Part of a small language model's weights: MLP 1216 GeGLU, rotary positions.
MLP neurons of a small language model. Each row is named by its layer, matrix (down: output weights) and neuron, and shows model dimensions 149-297. Each number is 128 + 24 x the weight over its row's rms, rounded and kept within 0 to 255. Numbers have three digits each. A neuron's up and down rows have the sign that makes its largest values positive.
A block is one neuron, or neurons of one layer that tend to fire together. Before each block is what it responds to, as a language model described it from the Wikipedia text at the highest values.

Second word pieces that complete a split word, such as ail in jail, it in guitars, ence in defence, plus whole words military, War, Army.
L5.down165:125143124126147149126147098105148128117111153101122092141135138133155135132161156148135113155114154121123114157114084107135095177120128135180143133115148154201163081169104151149131158155133143124123140087128067115097135131141116113130118108125144118105172135123128082147141134173155111137108093156115147117158150134175095167104160158130123125101157130125134140136093096144145125138095147151102124121106145125130142088122147107118160108118192116153
L5.down260:136185151123125151127155123115146136159112110144107120109157129173128121160144132175167162135108143144148110153183130169153091114152143170168118161156141118133112123129135186116156154110158137121114109099131128118120159121138106162119122131131122106152109105128109144129157129148091118130152142146145118104119149121143164106120141173124145174075139112134131135119112132118142136113087126178160126144121054114129106117124111141145069126129107135118
L5.down350:147153099135103148103132143157113135069158108124113093112145128149104181123112086128118164121082121111161144133135097119133150129066125114132148144148167149124120148099127115178125117125128103140083118158140088103144159141097088111151107123131123132133171166115146118132126112133105098129131116159133120124114137167122168152122121161087139137152129111128128114117171128134104160161134151143105149097122191110129116123091166060125129145091138097160
L5.down404:123126123093114145112171156146147097159148153116120118088113116121086172128103166137146156138159101111131167147144090120164127134115095122120093179159152140115147177124125100107119125099106143118182136110122138124106125083083148142113087144116125108148121154172150121110158161131105148139170171105114131109131116137146067138099158109118150132137105121141095107103136106104130154132138112111158156121136135181140147143108157126171133166138092105112
L5.down658:171127105130095126112107106108160081105124176117141129131176145131112125144047103126090133179146100162150152139150189098106099156137144157130117164120125111134116108099094114140092101163144138138154120104157097157134114098139113162126112143146145151128140117151153116122141118113128098117143128139166133168132088096154110104154116113164142125071117109126120146176146128115078129123112106174127151114155154163142128108121092113135136117083186101131
L5.down749:117114155117110157098089134157130137149131136138117129175131105141119153087140135158118101120135157144140138079119171111080133147095140106117138145100146135140093104124165140132141093103115130090129127105138115117119089118164091088134149102105145131140124072100146177141115129109145143138134090168155134111128141092142145110164129120144136136148140113126085103124132160129140126149132123143130164145170150078106141133130162103138172107125092130132
L5.down909:134162133158123126111110112166170131119125135153145117113102169101112149110149142133138156076162156118100103135124113142124109146128137151082153101130148136107102128072168169171098137135158225107180107157082121126164187125134118133116110116105091109096144116117125178151102126094152131096126122090136155130124157098143121135136152151127078139101135063112109149128175120103134143119130136113116140129144114116097159109131087121084129161136118141103
L5.down933:110144152154163116136110094128117097112111102141149149107128135096110126119125102144133101162134126097115128167123105114141076150142092152132163113117129118082159123119067125164133093144117130111121107121128134144143138104136145113132118120078132116101142083143089150145093133113135084134154103138160129092093152098159097110142136170137144119127086141152137096126139162139118122141156099144146117125149090130115147148129122143124084143098099101115

Word-piece tokens that finish or continue a split verb stem after its opening fragment, such as ass-ess, as-ks, car-ry, prot-ect, repres-ents.
L7.down395:117118139112067098145098135108112119131100134163137087117130110144101108135111095122135163149199157130145119160096139131113118096103133158101161171134148101160130130153184127083107158123131127130123155129153124116092096130076071171090147160128156089121114098126110141106136138114146099138126089083129134128120113146120142138134128151114106113152142140114133125124102150095139126152089126145120117121127123085087130163174118137153158071172119115093
L7.down640:096137164161136104124148156164160148141092101102086094124162150121075171139133112133113108111079101113117127126139169117152123101067119159148131138143125159124096112122154119146157127132146129116121104148131106140148096129114090122159142121106114118138116151122168135156129127179110113142117144163148087108174094098133131103108158117102127150115155120152133128106158157162104120087153083120112077122153134122122141063130119146147098089130116123130
L7.down670:118099115105147109123143076096147129102116137104115092113143123113080165174153116093111129105105125109162137130163093139159144109142134145113130125174121137146114147133123158140156138135092155129134103132149166125120142147075138173117181164139123118161178105095138137117090124113096123107126135114124107088115097108166139127125115148089147132089111187097117166133115119134116114140121154141124115113126100108114139148125110124116109141127157147137
L7.down725:119111137194128166070117152131138104151140157101136144158081124127178153168149145137146150092111136113111121098099129128100147171149143138095085118136138134131136119148149096129164134073145147126168116148135098120143096135123154102137124137148182161114122157102087114136159129148094105095130171094121118154097153154157145095116139122124115178151067134120112103164105108141104078109098086111163136109149116107129164101141181136139092128117149113121

Verbs of getting or conferring something, often a word-final piece, in biographies and sports text: obtaining, awarded, holds, won, earned, granted, scoring.
L6.down241:139111141099120123126149106142125112164160137086096094116082152105120129097106129142149129085162109154113151139096107170144156133138133139106127074141085122121113117139113095165157122084131131114169132131106085108124155130132148097110103115118123176124149101119123111119075166099159128123111154153073109166115127103098121145115099132159094125109107119131112103184093139117113134141127124145163148105137064131126151099124141116140095148121114149164
L6.down1159:143107159136092092149136124104155151137155139063149124155088158088128089166096128118128123161120140075116130140133089117119132166122115144109151133114126122121126117101133117133110122086145191061160124149136146158136173119126146087091104120122132147155153136091117121139129112117128121113098127089150086119117130127121103100104092148153134160115137119099062107137127159139134121120157115186164142134147128126135143118080120122137103140163087122105

Fires on the final head noun of organization names or descriptions, like company, Party, Court, Army, forces, group; weaker on word-final pieces such as Gobi-if-ormes.
L6.down484:121138164100137097135104151115178117133110132080118102147094123143158166112128125144121184130150145149119109146117142115135118090143095120149098139137126140140121133112135156122122154130149143131152159117148127149163144099141171112126146099093120116117146086130133124128187153134142133173160139124100098136149130098177116140107125128177111144082113126161121079127125097119121134135121101135116075162146115156156130121123130149145091144109132151152
L6.down824:115096138147103094130102121116119133131100121149134114135058125136164141097137122131158098155133145100107156107114134113195130120123151073115105119133149116120150123109137166152125118149135106141115119117108107097107147130164140080050118141167096135129144104159109132076079099123141117091134191136143127143134146109122134070137120135127138086122099123113137158131130095130065112124139142176105145149129109154114066130111155129073160091127155132141

Final piece of a transitive verb split into word pieces, such as ord|ered, prov|ides, overs|aw, usually just before its object, plus whole verbs like used, supported.
L5.down235:084106146147148120110174118090144113148160182092140103105126115118134148108137160127163141143142153110141209138147112151161150125189105109098124112107077122134106143104107115132144085150132126098105152120123141175149126118134135102126127114178113097094190104164112122171119150123097157105144139152131096103130141151132142115129104107099143129134113146096091089114142133111101112115178131142123108113130112107120116133099152164140116102129140145145
L5.down267:156154143155103110111132114141113080103092156115120136135141110157142145115135149140146096122097139107125129075103125184166093149113183140104091128118134130103153133103157138151137130130144146139133117150094099155149091131124120140143155122100156177123130113113135153113188137187085139139138142134115219093114166139119132111120154126141108136116151120123132108093148063134097129126113158131123118136148184144186149091152169156148114149089126136098
L5.down406:072128144143124161096139096180154127164134152126145133116174155132120143160104136137139152112090108119109132124145124123119104126137131118115125107096110134122152147165143130137131091106139113115143120133145128134144161149120103152110122092138127102127168205120074144105144106122171131138133124169136143118104168110125112115127109093069149099130118102120145118118106125155133098072141099103143144148142134170141103122126148122146156117087103100108
L5.down694:072120116147138112125126138069109157140093161099131156130147155077136149150180135144106148133171130128160124105096094216114086122153139126115135161105126142146109144124109144106136109109113127127104154078116119157124132151119122118117124153142121123116141113133113139163097149084101116096124148142177097110153158109151194101116141117101168115141127110138151112090111153093122100120131168159141132191154102124138167142124139148170113151127122118105
L5.down716:128111121132126118160097136133119128129134116135109079146118092079147146118146127160113151164106141124148110080150114133115112113112128149135127085113140100105102134116158116128128118140111132066127128120101111149111150111116141132165124099117151150114132182153173088169142127113104138134168147112136126139111128137147129119106104125142123151176103089088131107109109138122113121131153147124128112117165084135153130130135140161130124109115087127123
L5.down829:102107117112182133121158087104114116109132097115125095156102138129145103099111156148125149116159157158115157129115154192104129097120143137129190109130127134112139123082134084121140172113085175109120154121178110133144106098140118112091107105132118134078149119158114163155146138172130110212098140136152112111147166143181131105074119117118124130149129142112161155137132089134113151087100064136129164118127133131153168095134098153122194127125153104128
L5.down944:096093097119119159141113125075154136146123107089118100108101136132093157138148130132135185159179123149137142160132175085155144161130108181088146110098103117125140115143125141171209130099159127159139126104110171181097139106102139092097121129141150113100157132125147143080116107146121150117095124134115108115105125131122143155118153096117140131127112119143126175125131132135118104154076156101174132095124023151124095113128113130142134105167126097160
L5.down1035:125128140161138116129149080131135087094120127130105103141126126146158132142128104134125113110158097112095112143123138173094091111142118164119163109115138126094101131132122106126138125131072116102171120133107179120121117092128138097126094118135139116107145135119135123110182116105114185125152110125130117116116129154123122115084133104130140134147099133093169121140094123107136079132137142106093121131107110130116122134096116120136123135116109144114